python train.py --num_hidden_layers=9 --hidden_size=768 --num_attention_heads=12 --num_key_value_heads=12 --head_dim=64 --intermediate_size=3072 --vocab_size=50257 --hidden_act="tanh_gelu" --norm="layernorm" --norm_place="pre" --norm_eps=1e-05 --positions="learned" --qk_norm=true --attn_scale=0.13 --bias="all" --tie_word_embeddings=true --parallel_block=false --init="normal" --init_std_qkv=0.0204 --init_std_o=0.0204 --init_std_up=0.0204 --init_std_down=0.0204 --optimizer="muon_variant" --learning_rate=0.0117 --beta1=0.95 --weight_decay=0.0 --lr_head=0.00464 --max_grad_norm=0.5 --warmup_steps=0 --schedule="cos" --final_lr_fraction=0.1 --batch_tokens=[131072, 262144, 524288] --max_seq_len=512 --doc_mask=true --train_tokens=1400000000 --max_steps=4607 --dataset="wikipedia_en"
MLP neurons of a small language model. Each row is named by its layer, matrix (up: input weights) and neuron, and shows model dimensions 512-639. Each number is 200 + 20 x the weight over its row's rms, rounded and kept within 0 to 999.
A block is one neuron, or neurons of one layer that tend to fire together. After each block is what it responds to, as a language model described it from the Wikipedia text at the highest values.

L4.up324,176,178,185,158,206,200,169,213,192,196,198,217,179,239,211,210,197,216,198,228,226,223,213,216,231,196,214,185,205,239,184,236,213,189,186,185,145,197,218,216,228,201,163,196,222,185,205,229,221,218,195,209,184,210,186,187,194,216,191,180,214,175,216,229,209,195,186,202,212,232,203,221,178,212,199,198,201,205,219,202,205,217,208,148,192,195,191,213,227,186,217,190,184,228,206,186,201,191,236,171,200,191,190,212,234,191,185,214,190,192,206,209,221,200,187,196,212,153,174,203,222,219,204,203,175,207,233,207
L4.up562,133,206,189,174,213,199,221,208,215,198,228,223,203,221,172,194,204,228,186,238,182,183,178,227,215,181,201,237,232,179,189,201,207,211,198,163,198,182,197,221,190,168,188,203,227,222,221,236,217,178,196,199,219,180,170,202,202,199,178,200,178,185,227,198,220,199,200,217,214,186,230,207,232,182,221,180,189,202,220,211,188,228,169,186,206,213,213,219,196,185,220,190,202,219,195,218,224,186,215,203,190,192,194,217,242,205,188,225,190,193,222,199,205,214,205,166,236,189,173,196,221,233,205,197,200,208,229,226
L4.up1710,210,220,192,188,206,199,199,213,186,185,195,213,185,215,186,215,196,159,218,229,180,214,153,199,199,186,212,210,156,226,198,200,202,208,184,179,172,191,208,218,183,202,198,215,216,175,226,205,219,184,206,212,192,169,200,193,206,202,203,164,178,231,188,230,209,218,206,248,193,204,175,192,210,164,180,224,189,201,184,198,229,201,192,230,183,193,184,224,158,186,168,200,206,199,211,195,209,208,207,185,189,207,191,191,222,224,162,228,185,209,219,215,190,222,220,225,212,193,180,190,219,218,208,187,200,229,216,229
L4.up2651,186,162,211,192,214,188,183,219,151,228,171,193,208,203,209,203,220,247,195,178,211,144,167,227,219,214,188,210,218,182,199,190,230,205,187,158,223,205,230,216,218,183,163,216,171,211,209,203,191,246,202,220,217,207,216,147,176,197,191,195,216,219,208,184,185,185,226,213,203,197,228,209,194,230,210,178,190,206,194,191,155,198,197,217,220,211,172,183,198,202,186,217,166,206,206,169,213,201,216,183,170,254,170,176,212,191,178,208,198,200,208,205,201,201,182,203,184,194,198,188,182,216,214,225,151,196,214,218
Person role nouns

L2.up61,198,211,231,188,199,217,182,166,226,271,172,198,200,207,157,167,162,206,211,204,180,216,196,177,212,202,227,235,187,220,182,186,203,209,186,215,211,244,225,178,172,189,182,214,235,208,212,203,210,164,191,191,209,214,255,203,187,210,240,190,209,202,212,204,181,182,205,192,189,202,247,200,225,213,167,184,205,202,198,207,202,198,181,198,180,221,195,218,184,170,174,218,208,178,219,178,217,189,186,188,210,183,228,195,206,183,214,225,204,215,234,218,180,220,194,150,191,188,206,165,184,236,193,159,184,225,220,212
L2.up220,191,188,176,210,199,242,192,229,202,233,211,210,188,208,181,223,203,219,221,221,178,212,173,228,212,165,212,212,234,200,200,199,202,182,268,253,194,213,220,176,187,214,250,184,193,192,215,227,188,190,223,200,223,205,204,191,181,197,193,207,212,197,169,184,184,222,234,202,212,219,202,191,196,176,192,184,192,217,203,219,246,178,198,222,196,186,231,168,189,167,201,164,219,229,167,190,204,187,220,150,175,176,220,195,186,213,190,197,197,192,221,188,209,201,176,198,185,245,195,210,201,201,203,205,228,179,208,201
L2.up295,197,223,208,178,192,219,197,233,202,226,206,151,209,222,159,191,215,206,226,173,200,180,203,206,179,192,222,191,177,200,178,194,230,211,211,233,177,199,184,171,203,198,191,170,211,218,189,159,216,173,197,189,219,207,180,171,192,206,179,191,183,215,207,209,190,179,222,192,173,199,201,224,237,208,175,220,183,182,223,211,196,240,188,194,202,221,190,198,206,221,206,233,200,198,217,207,185,176,178,188,181,157,220,201,189,192,195,176,205,226,176,196,192,212,181,182,218,186,181,203,221,207,179,205,208,130,190,224
L2.up407,229,187,182,192,203,178,220,182,171,221,175,170,184,235,187,191,216,212,176,182,198,198,205,156,209,247,189,218,194,179,196,201,240,172,213,190,164,188,243,229,192,157,202,211,202,218,212,175,205,201,230,222,192,194,166,198,200,207,188,196,219,153,207,163,192,223,182,175,180,230,214,183,201,207,187,167,201,240,206,226,221,232,165,195,190,186,197,208,231,197,187,192,206,221,216,175,202,155,201,174,204,188,210,162,203,188,177,194,211,178,177,186,183,197,192,196,204,174,229,212,192,162,181,205,209,197,221,206
L2.up476,215,183,232,218,180,177,201,215,161,225,188,226,209,219,201,189,196,229,192,219,229,178,198,196,181,204,208,156,210,209,193,175,227,205,156,172,197,235,190,230,187,181,180,196,184,211,219,199,179,167,229,212,199,172,168,214,176,217,212,220,203,194,219,223,218,217,214,227,197,181,155,178,196,203,172,219,203,213,170,190,180,159,191,232,197,196,177,211,187,212,212,206,202,196,180,220,234,213,206,203,211,218,192,186,230,186,216,240,189,229,218,251,219,223,170,219,216,209,225,162,212,204,213,173,188,224,181,206
L2.up721,221,190,189,196,202,207,212,201,197,184,213,218,191,210,189,173,225,172,229,212,182,203,187,165,187,199,209,181,208,228,170,224,163,211,209,198,219,180,202,219,200,200,189,230,200,201,205,202,197,176,235,214,208,186,225,185,186,219,189,194,186,185,221,220,208,199,230,206,193,185,182,157,195,174,235,214,198,194,209,217,234,209,200,196,196,197,155,225,172,187,182,190,199,167,201,213,208,218,180,196,204,187,155,168,221,204,140,217,189,192,225,192,209,231,216,209,171,209,210,188,217,190,197,229,202,205,178,226
L2.up1000,172,188,175,184,195,193,191,207,205,167,188,182,189,192,165,180,200,216,186,168,229,220,193,210,177,177,214,212,223,168,239,221,211,145,194,237,216,230,207,171,197,213,178,208,179,228,206,202,221,205,186,188,170,204,195,197,205,219,206,196,207,210,224,189,195,190,237,211,205,188,231,190,182,218,188,198,212,225,200,208,201,246,191,190,172,191,182,177,150,200,205,194,215,196,224,166,188,225,151,218,186,172,220,214,205,204,254,218,156,197,208,185,164,192,180,193,184,178,222,195,217,196,192,228,199,189,176,209
L2.up1014,211,223,174,182,173,208,186,199,210,201,169,223,168,228,199,156,234,198,217,204,205,175,178,196,189,175,239,183,205,209,205,220,195,157,173,235,175,243,223,211,171,183,196,181,260,171,168,209,178,215,173,224,186,193,211,251,208,198,216,179,202,175,199,203,209,230,230,200,200,206,193,195,152,200,225,169,188,204,223,201,226,192,212,217,216,203,173,243,215,213,188,171,195,207,209,217,222,193,208,193,194,210,211,219,213,205,182,220,212,201,217,198,215,235,240,217,199,187,208,186,202,233,178,173,177,239,233,211
L2.up1326,206,185,197,203,207,235,210,186,179,186,212,219,197,219,220,223,209,198,203,218,215,205,194,213,208,189,191,198,201,210,169,197,245,201,206,198,206,209,218,220,205,199,235,230,194,156,200,185,196,185,195,213,191,213,189,190,172,182,221,193,190,219,229,168,245,213,227,214,192,195,183,199,217,191,167,216,210,230,203,192,231,206,193,209,171,219,220,221,199,210,182,233,226,213,192,218,196,182,179,173,191,186,233,191,179,250,202,218,193,167,218,174,193,207,224,201,192,191,224,177,177,183,184,163,191,234,194,207
L2.up1405,160,175,192,187,157,205,181,187,193,186,201,235,225,208,220,166,176,215,173,185,192,181,216,181,196,196,187,235,195,175,196,221,214,191,181,214,195,202,193,190,193,171,177,194,201,208,201,198,226,213,202,175,202,185,200,209,180,233,196,180,165,224,198,199,189,151,177,168,205,224,196,186,214,192,220,214,215,202,234,234,223,204,234,160,178,186,156,204,201,204,240,159,216,217,208,218,203,193,186,210,169,216,218,192,200,186,194,185,196,198,238,200,176,228,183,180,186,184,232,148,196,215,225,225,209,200,169,206
L2.up1703,177,191,217,184,198,197,206,213,194,199,185,196,198,197,185,196,160,215,175,170,209,204,214,166,206,235,225,246,227,164,175,178,234,228,203,192,213,205,218,173,224,212,175,194,183,180,234,206,252,151,216,240,217,177,216,174,187,171,236,195,219,208,229,188,220,197,213,174,205,214,214,220,179,230,213,180,195,206,236,200,190,196,199,216,183,214,189,217,189,140,174,217,222,207,188,194,194,192,198,172,208,215,219,232,195,216,210,193,213,190,177,204,221,248,183,192,185,213,227,233,182,187,238,221,179,189,211,220
L2.up2039,183,194,190,209,218,212,202,200,211,198,197,229,193,172,233,221,210,187,246,216,220,185,167,192,217,179,210,206,177,200,229,242,196,190,188,202,175,208,171,215,200,174,196,168,198,227,213,194,178,209,187,196,211,187,163,228,186,193,214,212,207,227,197,213,224,214,190,199,168,176,169,219,208,168,202,198,220,233,209,208,178,231,212,197,224,204,202,204,193,208,195,190,177,200,179,173,242,195,209,185,225,201,213,194,193,217,185,206,169,209,237,226,182,208,217,190,197,209,209,208,230,206,189,210,207,221,222,207
L2.up2587,203,211,188,221,198,214,189,164,214,165,222,261,210,227,225,209,243,210,228,218,205,196,203,172,193,176,192,172,183,184,217,172,198,206,174,226,190,203,203,195,169,192,181,213,197,187,170,208,215,177,201,215,228,232,190,213,178,181,200,209,195,187,210,229,199,203,213,228,203,191,168,191,208,159,215,216,217,191,241,194,193,191,187,187,197,210,190,201,181,178,166,202,187,161,191,201,197,230,174,175,186,183,195,181,200,195,203,252,188,194,216,199,219,195,200,204,209,178,212,203,205,189,188,199,178,212,162,194
L2.up2847,212,219,233,170,176,180,243,201,217,203,191,198,187,178,178,170,238,228,194,201,207,169,173,218,199,220,161,160,169,209,172,204,187,198,220,193,197,208,219,185,184,166,209,187,232,202,193,168,194,174,187,204,211,149,223,219,223,216,207,189,208,193,142,192,204,204,190,197,200,179,172,159,239,195,160,176,167,201,207,209,198,208,164,178,229,187,186,208,191,197,182,200,181,183,188,211,236,217,186,177,193,140,210,201,209,188,188,206,208,210,192,219,183,211,168,225,217,180,201,185,204,219,228,163,230,178,197,211
L2.up2869,190,222,196,178,195,193,208,218,215,185,208,188,203,207,198,204,177,189,231,243,176,181,166,190,188,207,198,208,195,165,191,207,214,194,218,213,199,178,216,187,196,168,232,193,208,186,195,177,212,199,198,199,199,202,196,185,223,198,211,236,181,182,179,173,198,184,230,177,195,190,182,220,220,176,189,178,196,169,179,229,205,212,196,178,182,207,174,195,215,194,209,201,235,217,186,202,180,232,201,164,215,148,216,209,180,176,180,199,192,209,191,176,206,208,173,200,194,164,237,217,192,216,195,175,169,176,197,200
L2.up2913,226,183,221,229,230,182,202,173,180,198,169,226,199,243,182,200,205,208,214,237,184,181,206,154,185,201,215,229,171,177,189,224,197,243,178,200,167,226,198,177,205,180,229,199,159,172,185,191,170,202,226,188,176,184,183,221,170,174,192,194,224,218,212,214,222,226,222,196,208,167,170,182,231,217,204,192,186,198,200,190,214,198,205,220,207,216,200,197,213,197,202,220,219,182,189,196,218,214,191,205,186,213,192,188,191,175,160,256,216,190,188,230,207,230,198,200,209,176,164,202,205,202,186,219,189,216,179,173
Noun phrase endings

L5.up1183,227,205,208,185,197,212,213,144,209,184,203,178,236,143,175,225,180,180,220,206,208,172,190,209,233,188,228,249,214,217,169,179,196,204,181,245,188,236,236,242,183,176,220,218,204,229,197,205,207,222,179,207,215,195,190,201,179,195,235,196,211,204,194,173,188,238,173,175,197,202,221,171,235,210,212,232,196,221,172,214,163,196,217,162,187,203,183,210,208,158,213,198,181,221,183,216,187,188,232,185,191,221,179,189,228,229,187,190,200,203,172,229,212,173,176,196,153,180,193,227,217,230,181,205,201,209,193,211
Location hierarchy separators

L4.up604,197,212,180,203,193,204,156,162,170,223,166,220,241,202,235,187,203,204,178,211,211,184,188,181,206,199,227,214,214,233,199,167,205,204,220,209,178,195,186,222,193,210,186,193,157,217,206,190,200,251,222,165,209,192,194,195,215,212,216,254,193,198,213,223,190,228,170,178,193,187,193,203,236,216,189,213,212,188,191,173,214,162,210,205,237,265,181,183,195,194,207,201,203,184,197,217,206,217,211,167,219,188,194,220,189,155,169,209,185,209,220,213,200,174,170,192,184,197,203,225,210,188,225,237,170,216,193,214
L4.up2241,234,186,211,204,195,186,211,194,189,225,196,175,155,179,201,233,193,205,163,198,206,192,198,195,189,207,200,210,232,216,192,183,230,214,211,199,194,206,180,222,181,210,191,192,208,249,197,209,215,218,238,208,212,207,157,174,216,214,196,193,217,206,188,214,198,213,195,196,212,192,179,192,223,221,222,245,240,203,157,181,229,203,195,200,224,219,174,175,179,212,244,214,216,200,194,188,221,207,228,177,195,221,220,194,196,200,179,193,187,214,209,207,228,170,162,208,193,177,251,187,207,190,219,225,181,191,159,209
L4.up2418,200,180,211,181,203,195,152,207,174,222,209,185,182,188,210,198,229,210,207,234,198,201,212,183,187,217,180,191,223,167,226,188,178,240,191,195,196,215,189,180,208,209,190,208,214,220,195,175,209,209,234,176,228,219,163,211,209,191,218,229,206,207,207,192,183,204,171,198,190,180,201,223,226,210,214,215,215,196,215,175,197,184,170,193,222,183,192,197,189,173,209,225,208,218,203,227,212,189,205,204,205,233,228,221,192,207,173,199,190,183,190,192,182,232,178,225,177,211,194,185,234,181,224,212,189,196,177,205
L4.up2878,173,220,196,185,206,208,159,187,205,199,204,219,215,222,229,179,188,194,210,197,226,214,212,154,218,211,191,206,192,197,177,196,198,235,189,184,197,268,189,213,222,207,219,208,198,218,205,177,177,245,205,192,204,213,205,194,189,187,167,180,186,209,193,191,164,214,205,213,216,194,204,175,236,208,191,231,148,179,227,175,181,155,216,180,212,220,196,206,165,168,207,200,196,220,203,168,222,195,248,190,206,176,190,189,204,209,195,201,202,204,191,212,198,200,195,211,171,197,199,195,237,198,210,202,181,210,191,216
Before state/country name

L2.up132,182,215,225,214,207,189,179,202,192,182,222,207,176,169,171,184,211,172,214,204,198,196,184,168,204,175,216,181,181,207,170,195,184,193,228,165,174,181,205,205,190,223,174,196,191,212,189,263,195,185,199,191,238,212,184,211,204,199,173,127,227,192,201,222,200,204,192,200,202,154,176,170,216,187,150,200,207,204,170,237,187,197,192,219,214,200,190,218,230,204,174,232,196,232,212,186,179,227,218,228,180,210,206,219,182,195,209,196,203,237,196,191,234,193,233,204,225,212,214,201,211,200,227,185,216,198,220,183
L2.up546,178,195,190,197,213,220,210,182,212,211,185,211,221,189,183,203,191,197,189,210,192,212,176,155,192,189,190,213,229,175,220,192,157,188,192,174,171,212,217,227,227,208,208,201,200,188,155,192,204,217,235,212,212,195,181,212,179,211,194,186,223,206,196,208,190,170,192,234,187,175,227,195,209,189,186,199,192,212,162,210,179,195,207,216,180,190,193,217,225,190,198,225,178,226,184,197,240,167,223,191,173,193,217,188,226,228,198,196,202,193,228,189,170,215,216,211,227,191,202,192,226,212,202,183,216,213,187,213
L2.up780,221,180,221,202,206,188,174,200,243,170,197,255,179,195,201,150,198,229,214,197,233,178,203,165,187,191,178,216,191,172,211,162,190,165,178,181,217,253,171,218,213,249,182,207,191,233,209,206,186,196,221,202,189,200,179,178,199,214,211,193,223,211,222,190,192,166,191,194,176,191,235,207,204,202,180,197,192,194,163,239,208,198,187,165,206,188,181,208,215,198,155,209,195,220,223,203,193,194,212,215,191,215,167,165,203,195,185,214,178,222,244,195,180,194,197,194,193,192,210,205,192,215,193,200,187,192,212,185
L2.up864,197,181,179,187,245,160,207,187,229,165,209,193,181,182,198,203,210,206,213,209,161,189,197,181,213,196,183,212,162,195,178,187,230,215,210,180,187,228,192,219,190,231,229,235,209,209,194,212,204,207,206,210,167,231,171,189,253,187,185,226,181,230,195,201,172,225,198,207,177,207,160,200,201,230,192,216,196,220,127,162,179,193,203,200,238,210,205,202,194,188,205,199,191,193,214,175,186,211,215,191,180,222,220,201,209,227,161,201,185,190,219,169,205,208,183,179,203,197,208,213,224,204,189,208,171,201,230,188
L2.up914,195,179,235,193,189,205,214,191,154,174,232,218,185,213,231,187,193,172,202,230,236,191,216,199,165,213,174,174,219,179,203,202,189,190,213,167,188,202,186,196,211,209,164,214,210,227,186,184,229,207,209,199,192,228,178,194,225,150,243,219,197,193,207,205,178,182,182,188,216,150,230,238,232,209,213,225,199,169,202,178,193,172,182,203,194,168,202,196,178,193,208,222,163,193,219,221,191,201,198,189,190,194,176,204,208,197,204,185,203,202,208,185,233,211,172,158,193,208,214,262,207,209,224,205,194,202,153,182
L2.up985,189,220,189,216,242,226,221,167,215,184,222,229,204,210,194,204,190,200,192,200,250,214,220,193,241,210,200,197,184,152,182,166,203,228,186,225,165,217,178,199,224,183,172,194,204,234,191,196,206,172,218,228,165,161,192,202,178,176,195,181,212,204,215,205,170,179,187,213,171,208,166,180,226,181,163,208,177,208,235,217,194,221,166,242,222,197,195,199,223,203,230,205,217,204,226,181,223,183,217,140,193,235,207,219,214,212,237,253,170,167,211,213,190,246,177,242,225,199,210,207,203,208,202,206,229,241,200,190
L2.up990,228,227,216,173,207,198,188,195,196,207,213,225,204,172,193,172,207,185,243,203,195,186,190,237,208,210,192,196,179,204,127,173,207,237,223,172,178,217,201,201,213,211,176,211,187,205,169,191,204,199,185,195,220,177,187,192,213,250,198,202,231,191,169,180,141,226,198,205,214,250,200,182,217,225,203,218,212,198,203,202,203,196,201,199,211,228,191,227,195,184,200,235,203,224,207,167,182,214,199,166,200,190,223,200,202,184,206,207,204,216,199,179,213,203,196,175,191,183,202,206,214,178,194,218,193,181,170,207
L2.up1130,203,197,217,218,215,187,210,196,210,173,179,176,200,217,184,206,211,184,211,177,210,167,217,183,199,191,150,197,192,184,181,188,211,211,208,192,212,204,196,174,237,200,194,203,178,211,168,195,198,190,198,210,190,211,183,215,222,202,177,175,228,190,222,216,187,207,211,193,172,235,216,202,202,221,193,200,172,204,166,205,200,185,220,217,186,237,184,202,216,194,193,191,197,190,201,189,193,213,224,188,196,205,201,185,206,195,171,199,198,202,195,174,187,218,169,222,177,211,231,193,238,180,201,201,222,178,207,210
L2.up1360,207,220,200,199,234,191,204,187,215,179,201,232,193,207,160,214,216,204,201,211,181,178,171,196,167,220,162,225,212,193,215,224,190,222,204,177,200,209,181,169,205,201,198,199,217,185,191,193,210,191,214,203,192,170,206,173,225,193,204,194,203,150,182,211,239,156,209,223,219,204,203,187,208,175,202,226,150,222,195,171,206,199,212,230,197,228,218,191,226,166,182,193,201,207,203,202,183,189,212,163,211,198,200,194,185,211,169,202,207,205,216,175,243,198,177,221,148,162,217,188,216,200,208,194,205,179,194,213
L2.up1419,194,224,175,217,196,216,224,173,229,207,186,230,226,207,168,158,197,197,198,209,199,217,201,167,161,192,194,199,180,185,198,205,213,198,216,211,206,237,201,221,210,235,199,197,210,228,182,236,186,225,182,219,193,194,189,174,232,220,174,183,214,171,203,168,196,198,227,230,198,190,201,229,213,218,178,208,183,202,194,189,185,217,253,215,189,250,205,193,212,192,223,234,208,208,205,212,258,186,206,211,207,184,194,196,185,199,227,225,196,176,213,223,180,204,209,217,213,220,206,185,160,222,185,195,168,180,190,169
L2.up1676,189,167,162,207,222,204,195,180,216,191,185,203,178,237,174,194,216,198,204,194,213,172,208,221,168,211,209,220,186,222,200,186,200,205,187,200,197,243,202,205,221,204,220,189,216,208,208,182,216,205,245,185,188,188,203,159,213,220,222,211,181,199,199,225,187,213,215,163,199,201,189,208,215,233,200,250,194,214,195,178,194,170,206,215,198,214,183,201,202,178,209,239,167,198,202,194,173,209,211,189,247,216,207,196,155,196,226,216,211,193,200,211,194,202,157,161,191,229,205,209,169,219,225,173,205,209,174,205
L2.up1751,185,194,184,189,207,215,170,199,186,191,228,222,206,165,228,222,210,205,181,200,156,168,161,189,204,202,188,218,215,202,242,210,188,195,194,174,196,199,226,198,188,179,232,209,173,222,205,213,208,200,184,206,185,179,194,215,193,182,167,179,191,204,207,203,178,236,202,203,223,212,190,195,224,206,209,218,257,232,193,186,191,224,202,187,218,208,192,205,220,190,190,175,246,175,181,219,169,205,179,187,198,217,203,190,208,264,198,220,168,215,221,201,182,210,170,176,149,213,192,224,212,231,192,202,181,213,171,229
L2.up1786,231,181,244,210,225,169,173,187,225,188,231,224,231,170,155,173,186,222,207,185,185,190,209,170,168,190,207,212,210,144,207,210,196,237,192,247,185,178,224,213,217,209,185,206,198,214,169,199,198,191,223,199,193,196,202,214,232,237,179,164,247,191,204,194,205,200,204,206,211,159,225,200,223,229,190,209,176,200,164,219,150,173,186,179,177,209,190,194,188,164,201,198,176,197,224,198,196,224,226,168,221,195,171,192,193,201,187,200,180,226,227,182,224,195,187,218,172,176,182,194,216,216,194,223,189,200,198,224
L2.up1820,163,227,224,205,191,171,170,186,212,195,182,240,201,222,172,188,214,202,232,168,188,197,182,195,201,188,175,197,170,186,170,207,203,184,217,198,186,212,212,202,196,228,189,184,197,230,171,221,200,179,226,207,205,207,214,203,181,210,197,187,195,186,213,211,185,235,225,199,198,213,188,174,208,208,192,207,218,219,206,185,218,176,209,225,167,193,206,226,216,219,229,210,228,197,195,190,184,183,177,200,216,192,201,199,177,185,178,220,181,219,214,206,169,183,211,212,171,192,249,178,200,208,181,193,219,200,170,209
L2.up2326,219,182,216,180,211,208,198,191,226,197,226,170,213,171,173,202,204,229,209,181,206,208,173,176,201,237,184,205,218,199,203,160,207,243,229,169,173,191,182,184,220,162,189,226,215,190,180,229,228,208,219,205,199,208,187,174,222,214,177,188,217,192,241,194,189,189,192,172,213,171,191,251,219,200,196,195,208,224,177,245,179,220,200,202,225,216,204,181,229,162,174,207,204,213,204,177,195,231,200,196,212,211,213,195,215,219,205,222,205,197,232,213,177,159,164,199,195,217,220,161,218,168,213,219,158,192,194,237
L2.up2662,178,170,216,182,244,198,202,182,219,240,229,218,198,176,177,224,189,222,172,192,177,207,171,200,178,189,208,208,192,212,217,215,217,170,208,152,209,211,187,210,211,225,204,164,208,217,184,194,199,215,187,203,207,200,176,199,227,202,166,210,188,214,187,188,203,200,149,191,248,200,237,193,233,218,184,201,219,196,159,191,161,228,201,193,169,201,201,198,182,225,190,192,216,176,245,171,227,194,195,159,170,173,205,256,181,204,220,217,148,215,211,194,190,215,223,237,201,216,218,193,222,208,211,209,187,188,173,211
Place-name hierarchy separators

L5.up2348,216,188,181,168,194,209,237,217,189,180,182,162,199,201,190,228,205,176,218,217,199,180,182,182,169,218,195,181,206,192,184,223,216,203,198,215,161,209,191,205,201,186,240,161,222,200,214,206,218,171,197,211,240,217,202,205,185,222,204,200,184,202,177,186,197,191,178,217,219,174,207,180,217,186,229,191,167,184,195,201,199,176,172,221,183,206,200,183,188,218,226,187,217,234,186,175,215,191,187,218,182,175,235,207,203,250,201,208,197,202,234,215,194,218,174,182,227,218,204,184,185,185,235,235,223,204,173,213
Bare noun phrase heads